python train.py --norm="rmsnorm" --qk_norm=false --attn_scale=0.125 --extras=["capped logits"] --init_std_qkv=0.0348 --init_std_o=0.00793 --init_std_up=0.0348 --init_std_down=0.00502 --beta2=0.99 --warmup_steps=352 --train_tokens=88660000 --dataset="wikipedia_en"
MLP neurons of a small language model. Each row is named by its layer, matrix (gate and up: input weights) and neuron, and shows model dimensions 16-111. Each number is 500 + 40 x the weight over its row's rms, rounded and kept within 0 to 999. Numbers have three digits each. A neuron's up and down rows have the sign that makes its largest values positive.
A block is one neuron, or neurons of one layer that tend to fire together. Before each block is what it responds to, as a language model described it from the Wikipedia text at the highest values.

Description: Final subword pieces that close a word split into several tokens, mostly -ion/-ions nouns (fact-ions, Addit-ions, Partit-ions), also endings of names (Florent-ino, Carpen-tier).
L3.gate24:413547477445523516551484490499437531497498472542492466510499558538536497536468536514465507487498509439513502457459514496528517439412602430436511474508457544496483468538501466479423521495483492515414531555450560432471518537463446540533514490424549467541491494506438471489558466519472509474
L3.up24:522485485471433481526412506508515498540441505429541549467492482547487474523419577431577555492499418425462509471463516495485563494507551483501493507534473514499565511488502508501492510505524459357450459543528497477478432543524499545545416500513574488503504495443488465481464423441496456540
L3.gate34:518495497530587511511493521567458513537522503526561502449450460541482453481454542519478572533394445505439549565500524517511428523487548508430571489499601520429488515502493521452426481424479487486471458436513552468484463515442469538463473492469517446463445510479484529439501516465516557526
L3.up34:474434486524502471505521518483545436486507442521552482553398514451526494502525505445488520451391504535478517503489492449413467482544457475440484390544523459516516504494494539482480481522570489487473510520524494440449491537562444548481499490483564564568434551489416522441517421490486504525
L3.gate83:498515572497453523456514539593510454469486536508509613486508549411473422533444489538508506561522499512572490548522547530436497472482486447519457517487536451488489554576473542474410422458502462532452483508452562521506509500516518494598509435526482496452424556450484503574479472554384551498
L3.up83:527548483536451579452516507496586490500541446534427518443496507542484560520516535452511547520501463551464414508519536448527440560414412517513457455538509569466582538448458539474495523430504500459521477510492496534493457407487491461468520517483446474506465485594518474405439454511471501526
L3.gate104:471556526521495512501538540543546539543473437563559484539520501551460524526416572473518481500525462491418518491499452458586483487379463474515502426526516554506470526466521474436548474444600501437554489489473568459432420416461520484512552458485532479508453530454506477470549399533494530399
L3.up104:567558523550519487494502534522567490463576428543541482556496458545501475516417492486442447524583490540474530474478508497501552509485554480462483460487552480466505504491504529497575449467594423458513508490578507525495534496467439492527510486504478436542492504454460528502495486486411557440
L3.gate170:467442549480498499554526497441490425487483459451503487480537464538492496491515514497533477432508585439510510481471490472539492544446496488474478513509479508490449494460540445506411451429541486410491492576468520444510397462550540492517436439486497430487502554477520427473464558554493498538
L3.up170:556565461463508450528429429481487506633487444447474541477546505504508453421519500520538395514508454562476496485489516505456524442521462493444508541500498475499477415508461537530506480460524511485480548490481463519474464537457512543482489525591460489506457593445511566445540501521594480411
L3.gate189:517543521489536471505526515542526563470580540473503487439508460527471507481448535519579471517477508567441442437505586461452474449518521464503478501471552486493457542504468503528475437531504509455463518403488429527471453498524462543532517489500528506501535564493495534479499508460526555448
L3.up189:454513479479542565517526515519509539503560533523511477478474524513518502489518611577551481514441434501551491462501542508593470437571477520401503510507554499467559548468530536482550507486543561406510512532527573461480476496478522546579586472481468496536508507503486556620510475486496515461
L3.gate255:529477520443515486432560501512494509502576532544561481478467455447447470571466501483551509446535437510457477568466552560495492475461436458495462425529550612458505509529464503483497461477521441442489470537484532448506511481450482468438488614482547416548512500460506503516421422519542523498
L3.up255:472452508469500473455533542516491531559457503552506515408503516474434433534462544452552497556456446436512441518560515452506516424455559489484511549538558552447507521543518609540569499527529506452479495490475464552508530508406459535468529498473470433552497469483523517488508483501484540434
L3.gate298:482496473517536547533510482530484613569492566509491446537487495483433489499569505466505500532444463576407488470466515557498498493428481466521486533454558492417421492389416386523542479510501484465524463524488589473475394515506559518492510524463537474463491546478545423467521454528487464433
L3.up298:525460559517500527450517483582511576539478558473528450542478596516503498489410506469489485579520432565482487432557458523491515503512530503514525532523503448537465539524538491483538489527521438439471531464540490480451455560475489507464542509565484499539515506445572570499444501458506515445

Description: Pipe characters that separate cells inside Markdown-style table rows, such as after names, dates, or numbers; occasionally semicolons separating list items.
L3.gate16:457450498538413561511520507515500533541508512530511551434443492466508487566523513474454438512498500552486526545435457541493510468485466405495573529475517525471456472526508481539510545502476510504511414502495449452474469465468467488539536510481548549440526394423619458528505473455527511571
L3.up16:538506537431461567566519523458561464497526440533479524474553488518491498569529473466425548521568484519577483514498505497480544543505528456461493551536402477552509538513455517560540510486548475528481474609490464489480599482454486497514501562556409445587537527495439527520535540537541462521
L3.gate38:513482471495491510483491467401650485464497484518502532494454538566504514573506546453380457576540456586515480477549465475464487545522485490534543465487397474498456530510451544488529430531499424447538511522449493531489482479475492521496483542479508441536506512649510568511506520476499503512
L3.up38:509489458460558477518542512496476461472487507523509507547497574514531517569529506484431500553537435574456526542574442471498496550524551429490525469499530447477530571534470494484499469488569456441499462540444503568474529483449477588451527559535460444490501546483443517485574459525528558438
L3.gate186:460537557446517520523425491461502477484533586534552527482492468475439524510543530548442517541462447486470621531444464593476519547518491502496536560542471495456432498525487517526454470464488529502512498502501487502466475491508487558465507502506570453473489458453502497499608495470605432504
L3.up186:529506553493501463535455498477507434520540570493547526467508541526505533564564495488403505557459513510487581457509433551496501447524538500528586521449464559479457529568513558525484507469511510485520533498477470539544491513467501569425497465405525507459485464408512502521588540476539521456
L3.gate207:489546525568492484497463544468534501432517526550403453532490573490539551478543505468506473515478509451479461479558541420436477553505526468533442498483572551552507489510488586512502527580487478534514471470495474477498486524474511538492465468421478536505487520539490591497457568468521507549
L3.up207:525538480442435535508449493532562498419482482516419562512468502506464510519543489441497552568539524456477490607502499557478536520478454452469438550584462508519477500541423484517483469503474517546501503509487523529445482452495476494514513495501504491520539580506482533521527491475455489498
L3.gate210:448538497549459478488501539472574505441473553552539539542533500523526517529528529510512503483464458532467475532418523507506467473504497495523572511491486478529435453499500462470480512497476405551524414548479434394541488429438428428558470518475478462454546437481481464496458523495531522561
L3.up210:627485502472543501513518456485514549481528495576531488458518460555488474578441508504487469518484530521513534452505412544463580516503449504519519510531508495450435523493481491560455452438538563431447452464515503571501573509486427547472557544604457498486515464514489502499568470505498453437
L3.gate245:478539491509459491486429528530506539500491494490482512559476537505492452499539492457476526508515436535541506480588524450571530559520525430473540517414520522454506539535520588445505562517521420527470506400485514473476452517544531530466521479535500540453509498536542564497500589513426606525
L3.up245:473517495429430544503515499491500493501539498581476536488551452475514468433523518524575519444525444632460447493496535446466482484509444496502514582537470531473480569469487528539512491442526453544573468536514473497490503515484502448506455438540412504444540459520520514490482453471473547506
L3.gate251:495494449597551520542552483521503562516469532513499469507552453517487456521526513503482527522541455555516542520490528525492534491477453513467469488521491467455446560486488481508469424415480454502512444501514560521477438502485512544572532488508474455523548517454480416468499493494576495477
L3.up251:490489545506509442432512505431556455394515458538441444485510520561483520543494516522555483510422441475528536524540579493447511461561530554496511466470518477502545513501495505505470459487489501477393502509448467503557511504524456475489501529575475511594455488483498500394501569427544490466
L3.gate279:490528535519467502528467524528554520504574548501465508567498551471540423547470540417477514548489502538550479524535519529488540559552484461509497559510526473426426509495424490477505517503520505530475418489433441447471526443462536497509517513477531560507512463500498531490565563439492537526
L3.up279:573544482446525526488445486464562502439468459501516554501473512545543424553547570462411490436513476482486503566508510538461529546517469484425497551520442516487498467523453491551496527488514536475532471499462512525493582490464382508487500555608466461512571502483432531532572522477485526488

Description: Opening word pieces of capitalized proper names, mostly surnames or places in lists, tables and credits, e.g. Ly(fe), Ra(govoy), Cra(ik), plus "),".
L4.gate8:446542429487530517578545441408479516463505473462529519556460504522497476556547484510508490518525526419482528471492547518510524527430549479455471469482565510487562515537514488472505515509515482504555451471462516398484426548486501440504454505422531497428575580527470460525454533480456486444
L4.up8:516558533513519484540548462429507531457471481506459487511468528524535474511542526513517504471514529500524510446464478480580491472454500493538532466470520474481577529509521506489505562499507519461591390475511517466458475540434495508504504456518530539454584494463426516537464489471489495538

Description: Middle or ending subword fragments inside rare proper names and Latin taxonomic names, e.g. cancell-ata, Naras-ara-ja, Ba-ka-ba, Fernan-des.
L7.gate54:496459570437517531542457455517404427493467495458539449488439515519490432468490479442465496536567490521506494547519502535454426475520455564498431517468535438488534479417527570479506489452521549466503529503511523484455483494437519498461519508487455473450536472482459516476438486528486499521
L7.up54:544505463502482483476544452545461459530494472494587496543469546507496496462525474510546546477501457529487526477481506483504529476529528511506576557487538404468432438534554524586539499462538499451427455541467477494542561453410518530506548540512523485489535508497510531561589431513431526486
L7.gate87:494507489524530445483523535504437586526502455416540492519443481492487491433496487518490472455492518499453581481505598443534501509506471488462555508460562433542457532533519445531580543533486504521481511440475542508552476531556448484502478484563481504472564452442435550460483491493514515531
L7.up87:502497506557462398446454503449459532517488514421523471501511550524548472443521481514554478454554524460471541439564579394476499465520476472455554515445516536525500518546599513474549597479477471486463446470488530542513398550504481434447468515554457512487531472487462522451544495474531528522
L7.gate119:479551451507579525431434508458483546492519509505561443486543554610424477507586473418599562537501482515520426510607528450478473454540518446499540476428501458488485545557495522540512522514488443481482561442483498480477484492512503522469494478485549544483559455471513570474532503508474542539
L7.up119:472482465499482413508489511506501516470530483497441575492457488462469596490481519556526484532557482469520524482471506539519444491506531405507434458527489470454475508573498493482499549473449570500457493516555501472509579539542538463454571505503504556550448444408460543546496452546470553623
L7.gate133:500557542557463551521478533495568537497521407473523485470535490536531402460514449469552503523493486492467489498511535484449508504545462440499534504455480493465472555527490532549548569517546538522455530448448479593441492561449512542478556512477434511477517504516459621501493501546508538599
L7.up133:496549524509475554636490487603464619480555494505549478462550499475501459491489546476457488554492500517535478522555517505545475560527489470528481514493503491445508552538445505516550567501489508567546484480504542523432508520481522481507541541507506541505486514512546587502537418505523470544
L7.gate200:414521529430430469604496480481517470510491474435483503499457454506483471440523474533544515521466522434448465478527522459557465551475498498564446493507536523441522480534522525563548543535488454477441521473495492502475458507546589435461540439527504486495463497470476492502481472517428554507
L7.up200:540504544476557489448472454534439528544536521443509409480463494555554389527530533483511492482498546430479511503591462410523503539605546500502517496485539483511511451509490510560525499479515461419554503487520475471491444495505547499461516523513441559501521374450526535515515475562528475441
L7.gate231:424469512455508509466586559522492550474504499516586471533481438459495522548506506415492531580501526510510514555504577557512536461509492473469521494531519498524388502473426428530514474514497433542515464516491484548469521527496478508534489496496508455518521566435485460451536483536460558534
L7.up231:461564472514483430463490495457532505511474474520487442574556489520568538490506499436567482517536518583477484530576513450518491465520477519449516501474517555620482487457513496526597506480522520461512476422507480557476537507499500504484479520548487499571528484432523526410491510524475514491
L7.gate232:490569496504471473538457608491491512543511479527533524548530535539455470492473561539458552484492486522511527561437521522477449513461533478584461546474540497490468469515428461507483546461486476487529498518487518486535530482535401450537522440516480486501522515533484488517552492483515414558
L7.up232:519482530508469392577455451428588524510493463461488507484519552531499472481466540496519510531520495575569492491474448525387532558530511477441507514446449553537524448548506508490528528489509480489500485511531544503556470514555489426515480505586542554512500512537506488549560469510517422500
L7.gate265:434509511495459531461434456515454503461457537511512499421478478556452517442511545559461476499480569463410491502501543446506497506477524457494468508448467459512466452553531474505540547525451468570546520504528483582541531491508515496482485476461558488445501586454376532534417468581521509515
L7.up265:475447446559507561501505443493492506501484501483477451476556530463532506509546574551529458554511561506512466494546450450504513518526479478528558493427410473541486469540532490429550584525473470525491476477561479554500438505418451527456493475498513538477541506465458555523418528534508516488

Description: Last subword piece that finishes a word split into several tokens, often -ty, -day, -ary, as in Kirs-ty, Wednes-day, Liter-ary.
L4.gate141:537533548482551499516456435540524512491509450536458473481549465483530470484500490565559512558549481496457572548491440498497466493467525486472532439593518467454553445506448471545494491549499432481506498496502488421525476495453515542453451488519425452528475493496461541498516474454460491499
L4.up141:483524502486511564473519567509508515453528536535519431382516479523498517451485478501481476528517475505425492508576506485541502426458486507574478495477445537492483488509545537449556521501508456488429485482494554456473488496485482518444505535478498455558558451485498494470417491563461557425

Description: The pipe after a table row's first cell, usually a name or title (Noir |, California Angels |, Paul Lindblad |), sometimes commas ending list names.
L4.gate241:502488472472510561575500482504505564482514533556491486534509446473435606553462489476501490449502457591485511535484598540536446537497529526507519465435519502421449527474481457577545427556498489496540450445582470466451560464464489543502515480483500463479556482537561466558507537513470521489
L4.up241:435488493503525605561487476495528548429505555580541435507468567535466536552467489440462494509518432540462539543502502447538407535464496521520497472475530478460446502462525475556507478552535441556534419540490462517491519467449523505518547483542472504436507499456484526532508518526513569509

Description: Short capitalized opening pieces of split proper names, like Po(well), Ra(hul), Bar(low), Para(guay), often in tables; occasionally all, car, drug.
L3.gate7:523478497375433512568453468527503553507479502415552465503558454453425450512607521498501502403516498524430616502411533512509471508522437505496451518479492502466512492475527517477552456523465437484578453521520447517432466533489577445503505509535554475494512557473539438518474504459554494474
L3.up7:525443450486514479614464471501502481464424470485510453475464527491516507455632436454566499455510516468476507465495573464536521477536519471549492526449516581465530526484528553476536461586516436461526527482485436518489465573479571462495485446534527541502414546548510479466500568477516538482
L3.gate110:440489472512492484518505520420490460483528447516534460524548481497476490536489493488511603494495544475556575470488501486510475524567481506486428534494512509533465534462476458583456478503411496511465489540439478482523412450460494504465506481481528578464545484459581510438452478513532518534
L3.up110:470479472486471487528452496443514477526527480497536488479547467489530529582511458483453563510524512424568543527580509457585455498569479559505480525464550508498504541482443453503450521524480511446472470531482495444487400466484493547495508520470449574486498499447560531478472551478534523496
L3.gate141:477469528530481482424498464470527499475589526476475448525463496502525453464566469462485565493486525521498507546516516417478501499507498558495473524479459465418537472539489539501552562558540504502551482503421473461435481504492536484474399496445469568486469481527468516398530515461558539458
L3.up141:451562500530497520429435438478557482415503460491493482481511515496477548546505533543505555465453570534507531536520510525486477531467531529490499497525563523575509529516523486473418505485612500437584455510507520448515508453492474501507497554472468484553525506494412572492506486540536524461
L3.gate199:513538533472466498471536537505467537529481458473628540506523512521551466554528462536477570479484545443457513543489488472518528488511490472435515451482508461500552383453472522523574538461503494554526487491544520501627537507466496515506497443572455467451504473438568496493481441501499552521
L3.up199:531604464471482512494565480486505505512515503541492457499465563554478450468547466487459482443519472526487520535514491490481465441501532455438445600520467499468490515483498467553536443482465548483502488485480542516454497444488503505574557486479506542400502499487507501487547483495481511425
L3.gate216:505510515504586525523573494536491551527456512493493411483449539572487464539438430493476534464501535506471510502495482474449511486464549535468420539469539502529412478466507489483540522491474482371478382494445547530488544510509486447511544512481535502479597454558533474534471549561502508409
L3.up216:394588494522483562492491496495553579463506514478477459553493537477466463569526473499486550476578511512482434496542533415492425508490508491554504528521524461555536460474507486460531523516511475473522464519504458486487524495512549494467430523452468539464527473555525459509468522512448520457
L3.gate257:498463482507495536557548488400492534515527496466484512516522486435433505512479521419501594436461413515500522477465507456516512474510534521508479421487529482500470509462507494477436563498458495504444458530443502487503482546514504527583470532410449554499561461499514492488510475500515602448
L3.up257:465490467511443476520495478448523519487549551476510468543435503545472467583500515572471561419517446481476459531491528472567496479465478467562539509479461503476529475500501509502496536465507466493505395558485488496535452486509610452547459496435494536436536422509564451520522514463537478447
L3.gate313:401425528579482493445470516477533559452509497485565479482460537488495446518567467489495516524512523504508479534577500413525463530503575480507530509517546504525479487485511545483515561530456425487529539414499474491516484550515566543534452461439486615471505503490475525511504583550528547524
L3.up313:489479540494551442492481444488527518520503464423535481498451489522501463417510484455435509427531611511473446483536504558411447487575456513488484419528561550565503520580483483452486559438516533421556478511480525476471526505522537482448427490507476483417516451479473533510524438467520556550
L3.gate319:452572518514507472493467481459541502496541504493526465494509538543562436444523477453435455543530546531512467509551489440581490545535517574536529551443465517478529428503506562548506528604520466469537488495428480471517497462483496539543433510482483556459483442573545595530511553542494552515
L3.up319:564468498521451527554517486527474459481536425444540436509437480485521528498471504542529464428510516544410481414412523529500436477451589460526516432488537517399472466492478492534492495458493451496590471542506487426470434489484518442516441503519537473459528460487436532478498423501478502449

Description: First word-piece of a proper name (person, place, club) starting a list entry or table cell, e.g. Ma(mta), A(ttila), Si(cily).
L7.gate52:529500510518484536486520458453519454500475455469483465411571537506494520480534519422443533476526478480436504414590472450499440432430431547497486488419478480475489461457460500482469488406544451456494476467485601533568493492554519478544478504448530520466402484442491456459503506516573508505
L7.up52:504412529504459483569475521470551550479522468453502420457503488507522494512530566494418519472488466475467462430540470462517559470483460538493547477497539382518589557478440470552570442464515449480479455421494548452524455452549492484481429480465548557496488492444493500467555508502518526484
L7.gate126:538516454629523478469518470490494482477482520480593454525544544542534508512528514490512498436486556473443555533466544441554438461484509500470469490456522537424486513490470422439476481489434373459477417498472530496524522440551516474572483577524432570554545492456467514491434506511577506436
L7.up126:521431469554522462516517469423501492516508511460517492502523498549546498486544523428484462439482570495536525500552444449454510492527485516499451474486482503562543553417471529526510495564543445501491477438486505508539506498489488545498498569506484554520508535425489496513557533510521504458
L7.gate141:476490458502488487464550498512552469488458482514523441504524495447549486480538503525488537510503488473475489572415552584534579462470417550532485460549479600475452470478443428459458586455539513568480476553478519396502436508553500493512475537505527472479504484438426493501540448491502423558
L7.up141:466501507512500526472529494531536470506525476540488496562452433472501472463474492593463492525543518512510527502496488492512521433416438588471459457526454486536449419454459511550470508443504495458429500519474524512518458407527452487494552548490373494571560592530492525471455507520418466488
L7.gate207:528487497496525514485505432486476424532501544513482473496539391480492535519524502540448543499548579512464570498479478493453508509473519519427395474520537528495566443473549482430460490480532479416441474517466550522451467515464465465555492526454445462549508593521547443494490549520547492467
L7.up207:502516547557515537536501490402520508489547601481490503472509500492444542445503432456546533500524552495446526443499532435513490416493500533490449432441537477483476477502523506453539515554528462535458513453477535465502500515549535456588459499467506512532479403455560449468511449549556525527
L7.gate244:548542517419475456548519501480490506505486538497530424503496485552485383444534526548540529462491503468537517498530478492500459502426532509501424446491555473514499458554436468505486492427523482489463547456475496468461551399498590504524523452520496470556484508457496560513539473507562503485
L7.up244:472455527593464503502526481527459546527466550483538484495484468500498488528522439438447475576533481516509509518478501489553528517527460470554482473447495467512458500473520491437494484512413470545498516577436491524438412505443600509541481553563503510521521540518491494508408517512551478509
L7.gate282:524483461568499505522482515525492402458442500464542514472516520468517518566429554506446529491550504450495594507422460533480501457452482508519532474526598408495488503478438432487487478499528488540475477500483523491500523541458468447559583552476485473466501475514517492548483522448471507532
L7.up282:477470488560467524459513549499526446424418534496471545535514517486495473499507505500522514467540587619529466543489437481510532474550448513573433446391533503517564530484563446408455464494604534469480411459493511466501496478509513431538531540501498440481462498564550520511434508503462441530
L7.gate301:524510527513476501502533551433479504512489521546499520510519468438470502546539541495430519476465559467451517491453460515504469461521511459461513487463475543556530487448551494405507523560460498590477415432531471423485537459613575485553474507441452519500476488504514493494464543507478451523
L7.up301:541554418541470482504506460513497457474534510483494416501482499476502517484508486369473470466442530456569507488472487492577463417518442483445461495472480532573475489502503478470494520502530560481583568495492561535516495564485480505549465533485524540449501596529476550393470523459565489486
L7.gate318:578452535525458539486511557490498483548513524534539475487528495452516444532518552507524440479465478492523558534506481479492551463426545484418484542438537586501511535438481421472503476497570488524449566535523571505448387505538421491563440434502505457534428542445485491491619540523511524505
L7.up318:427521451453474499414495521551421549489472509528510478525475478470460467587508528483486504454559517464496537482519480426464557513477459490520498485484564492515517472508536501391555414471543516529534424521475485486493433493487463511465501532464547543424539521503461519467547416582563587450